From a checkpoint of a small transformer trained on Wikipedia.
Architecture: untied embeddings, normalized queries and keys.
MLP neurons of a small language model. Each row is named by its layer, matrix (gate and up: input weights) and neuron, and shows model dimensions 256-383. Each number is 500 + 40 x the weight over its row's rms, rounded and kept within 0 to 999. Numbers have three digits each. A neuron's up and down rows have the sign that makes its largest values positive.
A block is one neuron, or neurons of one layer that tend to fire together. After each block is what it responds to, as a language model described it from the Wikipedia text at the highest values.

L4.gate216:585518471554463541421520565440505498440477543466483499477579500463503521514387574522512524512545506506506463525525539469467507526533500451503407434492482525528509498497502473546498523532474545469546496477564608476456535455485456577487503464594438514499491459493515487484483403445467497570563462532490569454482460512503518527475477481467542576482495515562484490453473457492518491495563
L4.up216:502482481530539414459517514446497503449462500473597520494488587478488449493489457543507545497474540502550566517530432536509490480436505470453514497496415460478442483496474469454516498459474548562502549531477548525476464483551471444472523470423413498518484465577561512439439411488500501494590515466429512476564518486442504540499452435499539534501476493466515572466489512501530524547508
L4.gate338:481442519468482490484492521491458494531446473491544458482408410497454491445497428435517503563481579523517548512522422454502516445525538488468503461536459469485541490417453539558502555515441468495577565488478598514442511498540525524463530515478495464501589536498528412453560502519498457517460479461494465411538473516462501452438445455517531512479509520515506521477475512426545506519493
L4.up338:553422503506526551541507433491492463504555513507506535535521543541565503559493521516512502427536455483525449481557505476469508435481541483511499494526591600477564523486583490496483492472520553513544476562450536523485563462423526524479480490442382489529528471583473548527531458528552573512418507484509508472465490476497462550515484441547515456450449459466461477474503451474525560535491
L4.gate773:531487501483592513469439446435508516519500521461521480518485506527503500460486500546441533499465501546546470474487474520501525474517497512537460432479521440520496548527537495445495470481480568541444491572505551533501533541504519462479541558577511547499574505425463540525539622507460512445495526542573521510500537525484500473569487486468490413464548428523471611503484534471513537499521
L4.up773:508454520546496516504509475467533502466531482506577509513589524614492495473458506490505460516563478435446450479444475521507489566491486426465494509533523524598513510441511498447564469515483499486485486485482547480366459486496430445508449512525448577490528506478446508556391520453463456536443504499544512435532539492558499457465483585471455472489496512498478548496507522554567592461555
L4.gate851:544458596574516471444463507493478544548480471536545496495522490541524444468492457497452483451514500507510441511608454524505538516456466471511532541412489520510518466531482511496454489427461516409582510565528501520543463472551506530483501472475491468470547544527473591514491457487546478437512535433468527511595494647518544503544481506499489453523462525506594514526450489507507390443508
L4.up851:524461506497575462495497415528537492583418423417536460495463434465536536528468484459440499471467528474495494503514519501460400525544525437527501518547544440465480539508438521542523466473547542520468447530453501465482571510455537453460507604485386446516538538471469560512432444539531565435597497521537530449457439485498530466556493467518536543470492506482414475436509519507517474491483
L4.gate854:554445474508558474464514539576570517519540505441539438514517536543418517531481467457478544467409529533491504508494561466491500480545516476512478530501546555495494538488517470439500458479525520537541458581495540531432489413485475536571483468424517500448556475508496489475556478512482562454515508554461472514567466584502459398464449499560545520420423545567487479490532497469526512499537
L4.up854:494476500457568462478472517478562441501549498462469558508533473518513482479425536514529578511497504529453480570541465488504497499480515551549421487512463532517508425416466512477510501448521529521544490480446535462448509479499525517501440440516485542472476512593469414482526554503483519452517558544541485481461509494491464454530488570509440512437492570509506479441479501498546485483565
L4.gate1220:461427508499510465399553520484484534501519545544539555509477474544562522508462464466489447486534506439515557433470567491471400510493507481531475476451496504516521540482522481478468562513484508485526502524536535509466473414434517618570465483521502500471621495567512459505506458464515474483537586472540443601507496504477547536564523463521480521522500509444496496575516491458512511472494
L4.up1220:466506519473456535409471475497560561583503514452485440499558525551483527575461500472476564547552506466518435529485485453509537497466505533480551543548493509461516528537471477435477434472524470410540475501483495522546475430476534465519481515584510505484538467524516473422510446582518500496478480474527479441542503497497510527477448470470520453537472516490517518515480606562605500442532
L4.gate1308:469505459451504470421480456483470474516496539479480445489516566505517462552464503490536530529491543511497494469471540483520488485516472496514488524476506550502507500488489518464450500502509515486429439488356487531522564469550516527513474499431439531540600551544484509604477600486529460429441452476397515508460536514505509548522429503552404495483494484572481552528494525458492459504456
L4.up1308:488511487424521485436550511464468505562519508479523409492502500507496479517421531470610501536441504520526459462534515499478532494496485562518508390504513491547572470550540501411453552487480468503495483536455477447473514451474505539472414487499501499492584515538481469495454515412500511481549438478543556501525466532523490473492437480526461468509474507506408571486576456512469461472560
L4.gate1460:474395501498542493469536559473542538496438518460518459437500532495495474513509500467459498486536528543460524525506480466518499468516597451492458519561453449512453502512494515498470481539511406489497505483392514566492522488481516508562452439520533497493473538446454606544571462489468508493472497518525489453593527450543511543477492488417468543437463490434561470423534439463498508467563
L4.up1460:444511476538489500531488605463455457536598471528521533426527498509522499516490467495450420581468477454553471504469511437521548462460450508555442447518455629485451490531473516530519496494512575544543470515437588472505501492474534530562548527447498538527551484520489485454471505528541392475547471448515454484534482569448543573455539503532552502527522406485479576538477516523521523450445
Description: Paragraph breaks and "num-" stems. Mostly fires on the line break that closes a paragraph after a sentence-final period; most strongly on word-initial fragments like num in numerous, numbers, numerals, and also val.

L2.gate164:481530515491379533515487509449501472492460464517504497540548482511540480601489457565472471580428487496488501530497451445532500498601549490556512544557563515554425512484491526523526428529537518505422518520535526551505511509505456429530525520461476497605501511448489502450449551462583467462520464510498526532495521494536542489467502513498542426512514465538462488526455589417400450522504
L2.up164:536496506564488527458490446519445562571548553522493474445504489497509462564547438507474524438403500536507542468526584534511443589585489526593407516543533481520528466428533460598433410468454481472515498472500503444454490492493510508451531425474449474522551510558461500491526559494465532493449465516454507503567529580508541457466519480499541547539549500532471524494485503557508482594513
L2.gate330:561406526528553481506562577498531573527545488421474437591441551520546510542490468457529482474563560483444456465429486548492515480487457444468521507502463521572523455485487442518487527474520483439427564422522491502466539478522514517460527565521555512488500522499506466499536515466534480489502481486484544501436473456507521507530497504481536459505537495492471504541565538499469423512498
L2.up330:505512519524594401526478513485510504471485520481528477446590426439415525497455497467495469536477492434594506488563537527476503499538570477478551492544557508498506525506475456493506434588573501418411517446409488496497553546498488564535470541471556519484518575489536503492535488487517614499557473433473483514527478516571459499602529479453553461491458504515483453537460530570467540489514
L2.gate345:462488484508437425446452518494485528534502449490526644538467523539541522459431589493543455571520480493484486510497467476514456450523509476516599570524535567499486459447522502487510511430551481507474502500519531528416472536438502538484440454508447481523435470523551471491474491547566494496463532496467495520483480468484471467501502500525493486521498468448517573497468469517444501471519
L2.up345:485504553546513543511453620462434531547547479446485538476450511547482537567528502519494455584496457510481487510503454478475555512443434502436491500516547504517553407558526527515520519588479574479444420577480571511515438504469557511455505498500482476544489507505482511550481487511487473502549464417462516507521499550572467486480511501454444573466468504541453539479536410494486525406428
L2.gate368:414438574496504502521587448535423537530495479452472538465582520572539531531510532486489457430491565567485435522601519522501504534534517478482518570515503447558443459532429473483464435539486403498469499445452525452450526485458496443524497522437519549521523499554553565487510496532494446539485490470473488430501526517442512512501499494451474527577518443459450538498505408468512498493541
L2.up368:444472494462409548484451528489533494534495519488481469500516549441496467481553446565511548543493494539497604528525443589522548545523478517535485533572513517481430497505556412495511569461433452553460427490568500514499527509431455510453506499554501531561491517497536537512500557545522502527496544482549475514481565485494511541541519530454474448534420501504518496438551522444462436440488
L2.gate415:525438473569501469455513557444444450490494554492505493526562544522461446545494502496486486510504547468516361536551559542506495543491487507549503476468420527562485460509553502501552492518527519491503498480550519453416506463491595507484443489525506548526529513525533518483533571512510532505487389514488531517492501511486449530468564537539523513475482436497497494536489519500481540452510
L2.up415:447387542501476486457516501438463468489445515529496534437465511521530494530454487504518505551529572505528454526428530561529505512548532516553545496491484447602474433478538500464484539534487570584441550501485482520513486509472534550554466446513444488520471532471539492528577531514564484507456448512492519412472490538495578461493544496482477540531475501420531475587550537400536551519539
L2.gate851:510540499527478484453532550501533567514455466465444564450474500517473487486504463513484532483564512455555488546518513512483573501470484489530414519510532485516541550465411540552530479529441494491476471430471525585529461462458442499504487453445540514484529509505509485520444501486506470486494519505513498481368508465469489502442515402591581552567525460454448487493518525476458502563493
L2.up851:492438483516467510449520489536594524432514521463393531493556487524492495508535505514512482523509494512513547502578508486520522490518434526503462505540513492524547519512424500583499496508554531423473499452507519514546568554491490503548537575453548421489521454514423523387467536426509470551489503506561427414433478561490481489496552475470489526457474435539469460595579560570526487513431
L2.gate939:504500518538470494481527485464523472543545522573473507476472553452458608490505453560436522488507503477543494538450489514471500445559567490414558515422464534512512541420478454586478486467529551473538501510569505523437542564486447468496482446586545576552528389516529453565547531491499511469484448484468411488486476455485558476495529561445410474566566460536523538543476487526495532485521
L2.up939:489491527468409508489512459468530538552493524503472536545481463575474539527516534493528497462448537476514557474532467432474511494460506491457490495486609486486459379493534498466502488499489535496415521577515473497420447518457407426525533482511492513479514528517525466497552484616512532494506481563545537498532515541535454489484540499546500500562519540468548470548471541496537493434449
L2.gate1515:471492524538523528533507459518491495537485459588467484432557557513478480547509476455531476491462444536500497399377532533512534517475506501545472538466553498493457573493539508486494464510473523560526461507483473441544534436437480494490465449455476554477457524546432437461475613488496547474533470549509539508456426429507511530494487525436541480438549538460475525500609629534487516487551
L2.up1515:432494520495513500485474520457484484485462544494467486438554547491490531541509505540510485524519516500495522444468592466488529493452550484583506524512522536481451467522510500524500542486469496519531464483472437464501459442399458490444491491521502570528475581455498443454510566445519481540464461550486454485435547488525432521511487518542575527480466522452457434577492532533515450380476
Description: Partitive "of". Mostly the word "of" after quantity words like one, most, two-thirds, majority ("one of the earliest", "as of 2012"), plus mid-word fragments in names.

L2.gate443:521489465535520499548557471447500502467453485564453523553475534452525459502415451482533474463555469538511552529520501452513473562571533427480553460475417449491542452485511541474508494511512554500464505470493485500465482543505478502515551496489409468511553524521411516492468482526467482508508453472523495626461511540482483530479550484525507463496545495514560548458504531444523525556502
L2.up443:514450489514512548474536415456510487555480510558474528510560477514499494463527511560456626577450512506511459457591496490462532483474492494457471552407485494455506456499438489494493537504531512511480519573447535523446490432529507550469477502491489575456546512514576484495531504438518559553488491515454507407523498513481535569464578517529448460514516512466496568489479521461468517460492
L2.gate458:471453479528456566542465436508476548510546568502461418465547449524503444508540560549529486586512536456498513518476485476468488517451485501523527484517509539551508461485558540415495509568493572519501529525534464467439487459526533521492562475434458447412481500539494540458508516491486562534443505465484487545496500463512534529505530483545464483475442440432471540461445499524575554461442
L2.up458:525549507490507544563490507518493501474502515509529453483475503618471470484590476490491448492444538528551452519484440486490464560434454512471516454457528488515461477457570478446404532483502539473534477444483499528510483551505542469520533512440489438562526608528509520500486459526556534491510504515533545529522472532497492529416501486539493493516484421435419482507454448511488500478518
L2.gate649:498544512476493498407496467503455464537543568554478533425471497473464509446488496553504511532571503564531513469523480553456482451508492529515595496547428536485533437458540530499492470573450566561539532486500520495527497557451584551480495502466486428503435513517519536439509567523532486422550491506479468453524563488451510489475473482534485506499529419494525538436497478425497450480549
L2.up649:425544483537504493554447512480521455504496576501494480488506468516525502459516495560455456517623509514473507490516482489581504547549452527545466413511503554500444570462461432551549524492510479446499562488468429501570503511552542488475495505517530442496460602520543509463531562499454508506480615506533538551500470544439531543505520460552489448414469525511565478433418592524533496498541
L2.gate659:432539467438456548545468489438505530461456554405536432509468470450511467475476438529510495523473543428512505459409440497568540463463511514490566522567574490528472490462557455506524434550464512544528525403506503518526456492497590466502445490474511508494482510520410468518467553452497512501520507523510520475460519453534496527477479472512556565517444483477522493549467463445574495528491
L2.up659:496553482472483487533542463437457536545484488417508468463495526474458583427467481490560521567483477573530469526470457509501538427522476529550497471539505472468467508514537485553454525523446445524528479484539541469484493481535613514531468471533458454469569517515464450501441522515539518503498550480508539492507542526452503475482530542512478560449494531436513420515475527504583488499481
L2.gate841:500459432454501520461503491464448430480536437503453534418453501490520551466518407449578539524486608520445466462527543440471512482471498498511509552495466491460504459524515420538486541557476488473486513498453506535506493532495510553519470488525527529541554591495489581491499550425479556519508556524488485516492519506483509462483507538574566474501452523510517493504552519452464495550455
L2.up841:498540519489488435546443470464416480541453473487472487492503507486534584496535483575507537581567531544505430549504487407574553440486473494527461435503467533506451452458463543528518517630504526492511490515428503535566465448500483429416528540498479496455531578473482452515527516492430500513523528530446490479480573457483548551471569479537495599460549501524502507520459573520554459446574
L2.gate1033:539542567456554528498536488464557520505544544509459426454494487499524497436489533420587531502447537563468544457485449549512475446578544611493530494534483431585613514531478496525516520494520447490510410514421539522481464565414516499502461504412454468517468565450485552481418481490464502472519496420521481499393509544549498511496462526508483553457521497522414564506462522460513451467509
L2.up1033:496493529443490545475494522523480438511480484452489524494522480556476454544491466481508454547600494469494546523488477508519482479579476519515518479570457472564569466489576502490554501502464476489530527545465544489526522507447458508446518549495490520521538601513387444590539469505532509491432516546505519496482485497495544506439477453532506520533505489525483493518496421518578504522498
L2.gate1052:474565464474423514529506480438519512520471508490574508499416482516479514572552456505533499486449492507535547453504446478549463471515490472609497473478530537470469525463544432452479483512469554528503534569505524442537512474567459487536492533498505441584525480499495527482530494514529538576456481478477472491516518475485456509531532527490487519528484491477422478526463459517487515515466
L2.up1052:510471478493530464465505546439513512502504476549513477531532534526534531524503525483455430401450587512471538501436442479523522481552559468503521505499544427552491467484561481545495481540395543569545523559489507467501462510517457527456474489518489448537534499496512527452442510544478507506496500585468509470480464547498586502552544473520521458520478456461528482523498488506540473501522
L2.gate1436:459471400494459577536430513463479541531501504499510504496470532494459475560547518535527507530530398504555530550458529526530458550579438519490407490485461464558496517582541488491466524486445492453543489481489468514437555527501504457451509483465503500506487498481573465463471394509493490574478471505575505589450505541505520474522453554526486478516454547511555517437431495505482486468572
L2.up1436:524499476516492465408517468526442528514511526542478470489566488479560521522468514460468478517436523495464471471452478507513461535501510530500412390436453495494501492492479518513477534569489591521505494481482454508461511529480476440501653507531489447542498506425479552491475420515510417473491555501578548437472567523488509505486552471485553491531515465485501535474537490504506504436455
Description: Mid-word fragments, paragraph breaks. Middle pieces of split words whose completion is clear (ter-rit-ory, t-w-in, g-ir-l, somet-im-es), plus line breaks ending a Wikipedia paragraph.

L4.gate234:534465476511492537528529485426454590534463477478494513495411596547447476538506444450536443482447537499509413479512560445477423503555538497523435476503427468589516522482505493592545485545513513524506492528564433503432615515472482495489441489546446441497542516502510423452472416408521444443525590464499535424476529520397462533489538446477513526473550510557494493467476490532542486576519
L4.up234:484524558550468379558478450435509549537478524467431513494487549583530506483463522563533452506512479484491451480463459521507544518557584465555496503442478512585593571484513522541561532490438642564520504524531466542468545498469566505578448455534476513575500459506441495459560506444452494531487524493565478478516573498565534517464486488510517520512581514464530516465471532443493422521538
L4.gate560:534529474510480487451394503531561525493423562524549501537530463555463536479408452480484540436512527476443509535440490553451458511518537462541505508512474484490446512544499443487597543507467483460454484527458538521497517510491457485485521504515516586518489492455458484432470524500517501479513465465516515571463497469498511524503527523531455450538542491503488509475528498494432503511436
L4.up560:448411510456478560537492440512549474490505464506550482481478473467507484506446502497489455587520551419469555417493565474559549500476519568534492478479445473554483529501545509512580519493488439508469483526486487542486496481521533494475441443446592510489542414405489469456536550551472503417350455490524522564490451515497519538490468465535514490449480463392553451517495518479487515461479
L4.gate645:525448519555495504414406507505503489529515480611463505441468500445425478511465533445580486473540575496470483453465434486487533437509497470575531465543549506407552406484539529570483443532434576533566527508460483526492435501496540474503497542518456546513560513539451505573508554525508436483474499486464485507500489514498513436485479480505505483513498516504495486476473489542550437453516
L4.up645:476545418527526521481469454448485484449485497545477514530461560472520521477528533562535490374517537569444484502513448470558477516509466533539547540538563517527501547538522537565548523467494520482497448505606539559519563498529538549513452496533509464524483562447453539494476503479605493378437494522486490482526578539559510543439542548465452509514555500529517527485568524483526489473491
L4.gate668:567553502488518528476478468502440462516453504467476443497529565460481524539472499504449477504481452425566498512471489543479426489548484461483469461434482568485498487534555501506501527521523436503551463556505529469484575433560505536576536485477525529523478501442584522522465543473544539490505532468521542531532517478412461409509450445538479472510535492524565479504505517454485491539478
L4.up668:563418623455567531531465481463480518484474460544548565478480535567530472535467483542482560482518527479530527495475524500543554481554466517500497481541531521496468546441461460403560494483447459485481529554465472450424568486582486532534502418482498486538438505475513453597612539440530551487544570467457485435446502538506495517575502496468551575440534477523477571492419525452497525535531
L4.gate860:501451446524479497495517546459556535505479504465557493407455611501551487523447475495460459462503468515526511513499473387517482491508410516525534412527524446568530415573501470523527442528503559481500497504383498520486544471520491526475491501550511537537507437505555536494488482449454457537482483482503498514476444506518478550488538541532512451521479494466478472467523552489451447477514
L4.up860:504571464522480482484470520525583511492462462527551506429458467497499468571479453441576537470407467457522529535495493517472527498545467445465555446534522497474449434521538532486479508514498539573398495524549510544482537470437497550510462506462538510547449509450448529510520564516499470538499584511565472487461449497536491540501505511497505465536517475499567525461620550531466427476541
L4.gate871:486483496484605511533517512576485533454462499478500528467444495514551515428483484447482526468493477505490544515529579504540517475525462530546489473452496538446455536502554528495490472484493548536541506453540503449475478497556440515575471478480455495507601478455464435505463488535513461473492596474496471463498494445522474480480505506426512475477457527504484566469532449527457483547474
L4.up871:467474443462568483458439515518513583473470510505492505485447410506448486477597458482475511474458608479520527550470509584531497529470530529482475514436462529461500507477552513476538478506499517546497507538549536564455595505521456560527477507574499462548485524399476509574465456498550497498508452530443514442495475473487496513609517526461470511481503460548522446469542507532446508494452
L4.gate930:437487465535537484425486516459507567442484505516506512455495462479498511509492521459469469503463536517565526543508489523471504501517546538558515550481507529561492537471562511475503476466488566503456475486488521510418482511504511527545450462518476521488500505490554496491467498603471514476523534533601490423464558503462459493509501559476501525582516438523476498511571481489445529472421
L4.up930:514444557465503485576583454497532484507481458569512514472497489546509502449483503505502538469486531509420480627564428565503505513467495427561500463546513511522458483468438492560482463460470481537545449522517468431442530500497521572519561578473528525612529503508528437453537462463508554484521480457508552488507409490473538593492525487444464486536541440419453505477538499497465463534524
L4.gate1408:512511490473414460520490541550516522581510494523497531428493488543484494530450550436522501518538501494509455547540417452531509508479496522450489511526481517452484520552444479524559460578521549507419505564552581511481440504517615477517514461477441441489495526471506522490484624575477476534479521528450605520490557456534554494521554457458520511503507473548530499495446494485486472439495
L4.up1408:490501549507518463550491510449507534587463497559528514489509497531511498562494459483490560500488470441558525528502495513514499480488500493482503512450537493528506556487520522488505540580512517485488462508526523421493370533428494466511495481500462518484531430522500479456420529508520508543490510619527489499513503577534537596436494464480524552490433461476517442499447475445437460459473
Description: Membership prepositions among/of. Prepositions marking membership or relation, chiefly "among" after "was" and "of" in "one of", also "under" and "by" in biographies, plus scattered mid-word fragments (Miro-s-lav, Zmij-av-ci).

L2.gate84:494518475525507565481522476568549538505528574516484463515456529493471479543461477533461502524420498405585565484502517428529540533484545509510475563471515554526470510476535562538536436533463541419587548453505487534462539544457467502551498523538501493501518488567520442472530498482434538546496509510477469530487480530387464612549448438485543555394462446487544511535422546428479489435545
L2.up84:490535490538458521454509434500496503611521489500490554519545522497504475557513509513461502529509509476488523460471557524443494522493496408508456465510538527468478481482439492420475480554498512510509539553471504532405456437510423496382566507527573459549540529495483478430505477482522510473523489500463531496541578497501472463441450515477568378475473522521498495533519473509466535444513
L2.gate379:543505466485535508495496515540472523462527485523439507556538495528476505487527558539485577520501516449484476520574446444492484517506522547452484502506483527555493411504543467531532421515514564517499556507509566516485460419463535458536479549474576576452528509459481486462481442492543550479523441535466547469501485501568542571476434444501523526468462417550501462504519524529471443500518
L2.up379:529512514532512509556462431507544499492531436509449476537574582559437512568547493471455504537444500434510480493474492463397507548494534576413460559484525510510546382436448506512484488527478466521530530555533520544439436498466487410530546434477465475536514489472474456439472476508513464463585509496436589481497519481476468586476553496519484486505457470486497455531524520478487480434546
L2.gate705:444449465519494558503508523481523530467561474588478385528484490538473524505483471534487562437472565448537526465466538522508497511471501505491547523491522485541496508472440529520495478498462476486595609473510509520503483459457451441562502490507497449526482489517493464482513536476473449501525541511462592464477523485480489503493453444588479510526551533408487538536434498455479455475530
L2.up705:497467428449458503486506484464471576506527508510466482575394512504490540504496433513517487529489495528559517478417532519513549412432547477530479556510563507595511524484447494575419522522400428428528575508482548507502476550468461505513500473471430443540503516464477523460510491471509494547530484457508580479508515545510440511538485405565505540512479484417458551519518528469451483486467
L2.gate719:544573509467479470527486519458510555497566622530520455458484506463507502489470543479510521422478493505428526546533471635479476503515364492513518560477436482492560526603492480538490476491444506489517547413453464451447492569515541621540438491517524423498505451507515544429510484524513464515517538492541494537502470529553477530472470498568421520495522500477414439497519585474549466520467
L2.up719:470472421445483538508406481464563517552510558535469460475472463465483557584379483519518459496521512504492481495497503541491556507504447476442583608535538464489486518464485558478518503537496464504482585540542497457485523551462529541523526504497458590541536451539502521442505505508464484479472454490511469481544441477519535500548509474553511465506493461471468429567541507483473457517490
L2.gate734:508433461489513535451554470449466476416494512485487466542564590517533492481497531556450467560539534482453583497436465456453499427426439511570551488443457525477541550481405512518475502476481558507516559491491436483497502439552505551506416524444508487525587467510452501459498483448553487492488551441535491500563526461450533548511533525451482510423539475460517466476466513521463520489511
L2.up734:455520467511510486502501527468484466520550491484522450621438486462476508471498521502492557477497539510434468471484492493497474575466469504556481505527517510515532502513520508513490497515495516575439496467529541489474506520517471509498411497509514514453530554549518481483449498501565493553406525523455437477516415464492470517441407399512491558544563490467523491453534497475551447538487
L2.gate1045:375526489488527558439451562529471562494515444501547469490511541496513562439470501541520468570531471468531465528498512495428524495461530481488529349501496462491520489546483531460471480491441473512460529493531531509498534646461465512488508479490427490484472475499481599511517464489500511483545538482470538502424514467567570496515458439524510520536477472453462506528571494479471515477486
L2.up1045:487510491514524544553500428509420491458476501529544430454471548463504466448520514556502572517463465530561568484473532527485543437435534522527451541532494457540531567548498454575495531526492551530530509464490515504431497493468473524504497427514473508571515477549533501436534525486438526431437521536515586429512500503517537488511467501482508562512545545525467505519501483515509513471541
L2.gate1261:442509478470487475488532501508517468493488494459501494436434485465488450430535480501493437522445460482544515469455536515501484551551434522502533505511576557519476495555523472542462534498403511482514543523457472488473508452452473456503523493515465482557498482470421402485497462516480488486447472588441503509506430477481478519395513415528576528529509465505496571533474471559452529457442
L2.up1261:481440521398540515537496479468551525564447505468567447526491462525566478505482517530445525505453503520525491455475525514488493425473550507525585537509550527480484501523495549548492516451480517476509528468496525550558505468534534430498484405428485517578476497494469487504487466468525440527556515510504502496509521486480448447526504496613511494441464484445526545458478531476563436469443
L2.gate1479:472496483465532442491526538502452544511510437456536415451465588510509410514503533478477470481586513545513578521548498480460512598517497476452538545366507454481514470377510538518530545449505500465504489545483563582523545503501474483477529478464589484480451517529496513487552541532473510436515495488519520567502541459530527471462490456515518441438543505588512524541470540479391518474566
L2.up1479:529495509475482436462477462562426487531479449461564440539448541499491437512495535567446519500515534479481573512504504493451580538483471468472518445466488495547486496452494536524554525504539557469528494468504537594452505483504467463509438493400474457544416513490488482474518485467496504529526480515495521532438534428479479466444509446547514520556581495534577453560449531466470576491562
Description: Closing time/place frames. Final word piece of a time or place setting phrase, often just before the main clause: year digits ("In 199|4,"), to|day, "where", "in which", "In Malaysia,".

L5.gate314:456530508521488435541551487445473526482434474540474521527501527489540490493500495525498469549488449509519582536556487559488510469457482542449481491467436499482437486560485582447510502470512450454517508472535473483531486547475533513512542577420517508500578470523511477447483514557554513511425555499469539480471449578526487501500458514522582485456595383453453443479499461578466488565475
L5.up314:559458476491551488473400508413463556461474437442480490520512503541507499515454526477461542511498487615502537511508560529469524568494566479450480533514446516470510498559496462407524504527513473498554494460505544530426597558497525520472543527514457514534557544455517478446449532458558469496385458471493533513488450469533477542448452461561542507502552524460545478483462427460405453500539
Description: Mid-word pieces and "of". Fires on "of" opening partitive or relative phrases (one of, each of which, out of, sentence-initial Of the), and on word-internal fragments such as Bud-ap-est, U-p to, corres-p-onding.

L5.gate1288:478463478498566482490460434492498525484497478495453579436494495507544513466478540457569547395450543506557515510491467481507554531529515465571489480482488507499484526497505424535478535481500484505435517618402498427478564398470482486484568582530508526545473464517497481511467493472501516577489500527443524417553494537461453463523427516493466533510475531487503509470433534581468514577498
L5.up1288:495471542432433453498530458484510478507542594512442525490524526479505439478472472531488535497468551487525478480552492437586447514372504508435472529514516529537443533422439513539496537519508484476516524485560479485478500505461483527487567499461512466439469520404503505526512540466483416475453525510538499538506544495529515497493481510524486470467532507472487510539568447561519459490497
Description: Line break after headings. Line breaks that end a heading or paragraph, strongest after short infobox labels (Songs, Citations, Specifications) before dash lists; also ==Plot== headings.

L5.gate204:435439444464524458538536499530564549515479440448533467411493412466478464542505548505517520542530483509504511473553531495439548589526492501549468463456505486495532527535469493503442530436473562515537454485529531557497499455443504521486604533507394527514485517451547557504514557489479479532437458505564503497429468499498512477413469432474491578494523500514513497499463458455429550557494
L5.up204:509532468567484472511563481579508453541547480463477493553560440489551555549538465470520442471492499492526589495515471533440464486411567514446481521411613484526523515547462463494492504453551521505503497475558453546497495591527551553523553514474490572485571538487500463483532508467502561523504493493452521465545481523511488502474440458457517488492511523452523567487496479527503519558443
Description: Clause-start boundary tokens. Tokens ending an opening phrase or subject, just before the main clause or verb: date commas, However, joining and (Sly and Gobbo find), subject word pieces (Histor-ian, report-s).